From a checkpoint of a small transformer trained on Wikipedia.
Training: a variant of Adam for these matrices, 459M tokens, 6997 steps.
MLP neurons of a small language model. Each row is named by its layer, matrix (up: input weights) and neuron, and shows model dimensions 64-191. Each number is 128 + 32 x the weight over its row's rms, rounded and kept within 0 to 255. Numbers have three digits each.
Before each neuron's rows, "fires on" lists the tokens most often at its 100 highest values on Wikipedia text that the model never trained on; "fires in" lists the words (lower case) most often at its 100 highest values on Wikipedia text that the model never trained on.

fires on: " some", " those", "ipping", " Super", " fighters", " hear"
fires in: "some", "those", "fighters", "tipping", "super", "hearings"
L3.up343:129187017172139130135120099135143144075117112101138118144098147147126141172108130142093149149106156137089145117087136139103101166161084110098120141155148090136113094094142066142130160137106097181137133114150144160159116218098154123119145138125138191081077109130077145105138069178139104113084100145165071140142152108080061116131089193120105117141158141165154114047118116127127138198135

fires on: " from", "st", "g", "uls", " by", " to"
fires in: "from", "by", "to", "backstreet"
L13.up1456:100143110176147108161175085105149115138119118173122150121129136103090124164115135051078155101113095155138116145101075076162164115071160136099107078128152119187094117153131116141133166143116156133119113163117139091134120103108133087181166134173085147105086058135208149083139113142124063083094047145160135140138123180124156150142147149161124134158146067095132094123144081114138099143111

fires on: " However", " however", " too", " interest", " respectively"
fires in: "however", "too", "interest", "respectively", "event"
L3.up296:108134098130158160152111156123145111111081149106128105107128135108094123151128142147145116067142121094148067035181147058144122086131125132124121134102118144176126171123091101155086115194146168121094166128129174100145146142116095099125143141154103122164177123109138128124141212068099078128114097127146151145130191126141158139119106131143191130159100118184138127068132123156147151119167

fires on: " group", " Society", " company", " society", " team"
fires in: "society", "group", "company", "club"
L6.up276:123106098145123097130149131113078107124139143127192126142140067104063175137131130189126136141177099088082098107101067162095079146085151113156149124169126097105090101208082120146069125146164116141110122134136176088098130105130133150172172194157157133098140174070132118093141149111111107125080111175110122067128141122165069170087076145103137156158146079102111131158158128107149213162121

fires on: " is", " was", " will", " operates"
fires in: "is", "was", "will", "operates"
L18.up1292:131144152160093119178138079136111117192124154122117107113067122076078119058137221079153166118148115027095147135123108151140151129131119123137057097172156099121184144140110115097140107117102128189133094117112143156140115179092125118125133150128110174116131124186135154141111180153180083103168160135153122099208149140118137091112083172139115122092136154098037125111198103137157115126074

fires on: " Film", " matches", " Rank", " battle", " decision", " rounds"
fires in: "film", "matches", "rank", "decision", "rounds", "battle"
L3.up565:146096200131138146087128148144135113136086190074109123099157190150092074073133142095100090092126127122137108133126169134150135103146143102144037118151127135150116129194117165181093101128130121136134138096134137107099087109089184177111097158127155146166153150158151097122120169116111122127067091098166101142121147112118152167127095030136240156152124115076101100069143110131143161131169

fires on: " the", " c", " their", " late", " to"
fires in: "the", "c", "their", "late", "to"
L18.up838:135153185144050143104167138138086091192094132121092157092137126102072109069180107119086174120179055125121152151069129169203098110120149155116075135180110130136194077073120144146106100146109182112134145108074116103174047163142132119155160108046108093077133104126138135133160121176097099130169144143139084120107111143142152143124059096129116115146064075125104141148126131128166146096141

fires on: " County", " District", "County", " district", " Division", "Species"
fires in: "county", "district", "division", "species"
L6.up1394:116172136136107152082142141111064185063134135115199136105106114100121133147134091065057112174160123068162151121069097158151141042127105111109142123174164106119131141111111118091098098127136163141128141170102162108164114140085061147116178138179124132071157128148126176131085132103135101139102106106145120098127198088128157112128135149169115110108154127077135123148132097006113125117083

fires on: " name", " interest", " recent", " attention", " initially", " cit"
fires in: "name", "interest", "recent", "attention", "initially"
L3.up508:128112066093147164119087167112158125136186096103141114127119141140132106130136183070136188096129129158103104031166078085135096154110126134145104167116100010171166132109131161115132120135113126093133106132122153128117087075177087086116097122094158158103087084136183133131126179147144140090157106121096095103151181105141166158108116144144116154150152092164153143049121129115120126132148

fires on: " include", " included", " eventually", " Ali", " Officer", "ipping"
fires in: "include", "included", "eventually", "ali", "officer", "eastern"
L3.up615:142157070092139128058127157149140150139079128060130144182144159127095144127097130181117127128103146124116131124098121194122082120121148121097116113139083163134124109111128149141090149115130085150161138136106122137033076193109146129136128124140126111102131144130080102142145133081138118144106117126098088113111076117079107140073120212125154189178144125119118107142127144133074124116147

fires on: " used", " how", " Thompson", " included", " combined", " combat"
fires in: "used", "how", "thompson", "included", "combined", "combat"
L3.up304:132250146118175132108085143097130161053108108074085130148173142153085088077126118165130176101126142159121093088078160177154126149121133115162171097131095133087104192152139140150096166117102160134119127121135162102078164162119116103126134166140136204126139184081114070112169140095135106133111111129176080154159105121133123239145156117125252087104083148166132084172132117118133120132103

fires on: "Lab", " parts", " seeing", " Bro", "ata", " directed"
fires in: "lab", "parts", "seeing", "directed"
L3.up1411:122078141098130151151144070160138104108169073155180124141115127108102186072080107102135139127112113108151118130126093000118118121123125147092196140124112132138070099046107142155126154085088136098104126138129140119200124055162089140134136134118106115129125104131132123145129168110176058108179121132151137134101146148099132101064116103126116123101169141100121118062111127119167129129131

fires on: " round", " der", " scientific", "use", " open"
fires in: "round", "scientific", "open", "reports", "plate", "der"
L3.up526:142156159156113130078166135118119151189128160069105080146104133138126136116112154111105072106130135153118147153173115255111153162098145124154076123123131071111149126151158118127145106137131092167153079136142115139112199132152125072153123107146110109100150134119120139145126148106201153168130143113209139101102102156118090122180133182150249096146108116123121141129125144140076135117154

fires on: " those", " age", "othe", " study", " daughter", "ausoleum"
fires in: "those", "age", "study", "daughter", "mausoleum", "geo"
L3.up1173:104161110114108137149161146122151093129125045159138149167088058070098142154132132101105176136130139132110215119130125118127119144132133150142142139121187204152138130090108135155148077097126143105139138126118160142210122177178115147110122101126085171116120120161078165163154113105157132137130115121157134118116120094159131125132085098133191175127140150153121146146118144121150126150126

fires on: " season", " period", " culture", " industry", " realm"
fires in: "season", "period", "culture", "industry", "realm", "revolution"
L6.up0:062125099118110136135197151098155098153105131159118130083103126119176131168124131172105059125164105089088141174058060127155115170116106121107130105100133103178116101155081086127170119119057185171097094117114228128057090110116088098121185113176081162110148148155194158068170129116140131178127154125172117113121086090133126146145137117083150121112081131122164137114155153085166158110165

fires on: " One", " another", " Ut", " District", " Another", " music"
fires in: "one", "another", "utina", "district", "music", "prison"
L3.up426:127086208169085156131150151132147145095111128116119169092138157133119143128109146128134094084149137200160203123119129141147121185149102074120079133120152200121116187100149165135122141152100118161113131123122126113094144243184093155112177168149163124089138103157153119125185163107120121125175107162157101110103164110110165118070065110129172151102147135147115087161158107153114133139125

fires on: " organized", " opened", " completed", " hosted", " organised", " launched"
fires in: "organized", "opened", "completed", "hosted", "organised", "launched"
L6.up1074:092155156108112155152108136113137123136202207084152118184179128059106128100161113106101136170160083121134082100116113166138123195144105150097075082175158090142140105163096175131087136102225145152185085061124120128093130165103131129133161176134107145077154148158149154098127090145118110109095173140101060095135043060191099109157076116086078179169131146128118105105126153101181094149108

fires on: " single", " another", " Appeals", " Chart", " god", " today"
fires in: "single", "another", "appeals", "god", "today"
L3.up688:108002162158149135156119120133146102071136213129113151109184090105152086178130091096175146130115124165120176084114172113118078090162124125130157103114175146128250125126148153131126121179156126119115129126129157117150165117154116112115154125118119114160133178088159116126191155160062084134194143142108185101131153105146147140090111075121048139166175146139139110196144098106148150144128

fires on: " who", " officers", " Church", " students"
fires in: "who", "officers", "church", "students"
L13.up566:123165111150130171142133138102169101158179104172145138081100178077096090060142147109094154121152154122117202163087116162087147116195100191111157056155096080175102117127072191165103133136080190100153076109082185135124129108117156140188120128161173072142135117144102130063104084087144129131115147133098084102159114097113100078172120145137175126160175082100108115113162102083158133198102

fires on: " against", " Valley", " facing", " median", " contact", "ald"
fires in: "against", "valley", "facing", "median", "contact"
L3.up1160:152113124163113119205105128140135103177124135125146165169088129156143114108138121178161111137117139190088121159147109132123169140133141136123148114137141150096103111115121199126133145111125144137123135122087128148161109173111100214164141134129136089097109114136116141131126197106080136075050097166126116079125124139115146158049083046131131104166137107120131149114153108115139113101097

fires on: " of", " for", " to", " on", " by"
fires in: "of", "for", "to", "on", "by"
L13.up1074:139114119169051098135104172065109064111103111151191159132109138110175176123123107131121134106150169192143112086181109115191169137158124219181096116158084095167174109092120054139096104184110136162137125128165180120145132119081125202164147106117105173090138141091132103054136073086139076079120146135115134084127163107130104157125133150139099060181110139096091124124116152139140069103093

fires on: " about", " services", "uses", " forward", "con", "ition"
fires in: "about", "services", "forward", "appearances", "hilda"
L3.up1185:123117108158128125079150166150121125222092166074105168139104177093077119125121111181105080131119136136122129126164125224125103114122124133116098126128125160136068070138125114162103080120118138130181122115130153165142070186126148107133140098171105144114095167169118131137120131082086128112050121143160155121093107135128075161222077156122176100181152173154109126132117110126115133141108

fires on: " States", " software", "0", " materials", " floors", " Santa"
fires in: "states", "software", "materials", "floors", "santa"
L6.up549:131131069155095130071152139095166101104179151106134120112150108130118195105166122173083080114141121109063141123125071103174104127131131129170149148135135153107120139158110137147088066143146128163138102162107140124126173107075117171163155115147074120128158182123116073167083128105152122111124083102149137100139163123199121157134110121155100158165156086077122066088190168093150143167141

fires on: "Lab", " produced", " Rock", " activities"
fires in: "lab", "produced", "activities", "permanent", "rock"
L3.up1513:136116108132121109133163129157130105130118168159130127106109075144075144209138143080132116152133137163129084054075122127126106127146121120097114115110146080117083157141152153137119129101123111115128107127138111129138129181186085207153105125130112128066099081140124138148111105069122186102145085147108127134107163147083115154118114060117218059163077172139091186228125088161109137129145

fires on: " early", " if", "ear", "iet", "arian", "ocal"
fires in: "early", "if", "earth", "vocal"
L3.up1405:128193041088158137115155151115127129126111129128112129145171077143111149116169102218123103137110142079109105116135099128108102052124143106136138148109129159147148176134123124112101090144187080164112173146136096141175111121078151105126112114113068096136151132158138155123107035171068156146136142124018145171117117121127098104050140118126161110134115110152136174175115159140111094116139

fires on: " Japanese", " English", " German", " Spanish", " Chinese", " French"
fires in: "japanese", "german", "english", "chinese", "spanish", "french"
L6.up1282:053096118133079147129131140090129138089118164152129193119110107104141161151148129110144087121122102105107127156084102165135157132205089108096076061212159118110143127122039140193122114181164163106093119141143143158135145149090080126147164187196130145102139126153077123127166122126218137108116153165098121081164109156168136116111167068126112158114099101099186060138163157126095117161078

fires on: " was", " f", " is", " check"
fires in: "was", "is", "f", "check"
L13.up418:079154099082099123202152093158099075122170176145112206163081160088158136118144143134140163118148158074100131177159150152160149184134095056088135101129088099179133093136117100105124174116152119121087160135179171120088154159080092140105170156073082090094093166130116118145115140085158093153078173119113119122112054094085158136129175093135140099142111112134119078197144120148138141122096

fires on: " Goals", " those", " Luc", " how", " fighters", "aries"
fires in: "goals", "those", "how", "fighters", "breakthrough", "oakland"
L3.up458:119094107155187168096083153123153138118101057046131129128155166122103126097120147138110126096127119107133147103100099117152082150138146147073103148114138160127155089122121130156141159128156107121139143112126124146082160180062125080106113103105125148119103166113182125125178092124090084142097105113051088157138143127082128129066077140145154127196163109149123153137134102116137140156144

fires on: " University", " training", " main", "weight"
fires in: "university", "training", "main", "uscgc"
L3.up1483:125134116160164115162171171089117101176180106125085134107102077094148113164150132128135143121131153136122122137164097142138097154137120133163120137095084108135215147105143072066110102112132085127134097140134122126102114138111102091140125106122115139104173111131178101134128159109082154123177145126094172128127141126140162071145097197123197087152122141188145152177105119157109118117129

fires on: " of", " to", " given", " without", " on", " into"
fires in: "of", "to", "given", "without", "on", "into"
L13.up1170:099124089137097090131141132082113113137138154096147147137135145113102148078072098150096102106161096098089090143171119152128090117110115145129115120099046117185141135103109140119106042129123108148182085137136133224119163158126109160135168114129142160106111162089126106094188105135115142146109140131073108136154187084123075120164197152147084126131094139151094133088157153128134108148105

fires on: " including", " included", "Men", " Polish", " transc", "hurst"
fires in: "including", "included", "men", "polish", "hearings", "opponent"
L3.up656:144154161153138146127149152140123149107092107023114136150210153120120117194115094177133074101113145163095159116129163086104107121127142131137113121150128210122141131149113136164140140152189122175114143115131127111032139132147168123135137143129131110146144139119051107115131164113113133133153089127102107088135093140087160097110146104141166109079139111126125115139139133137124155107161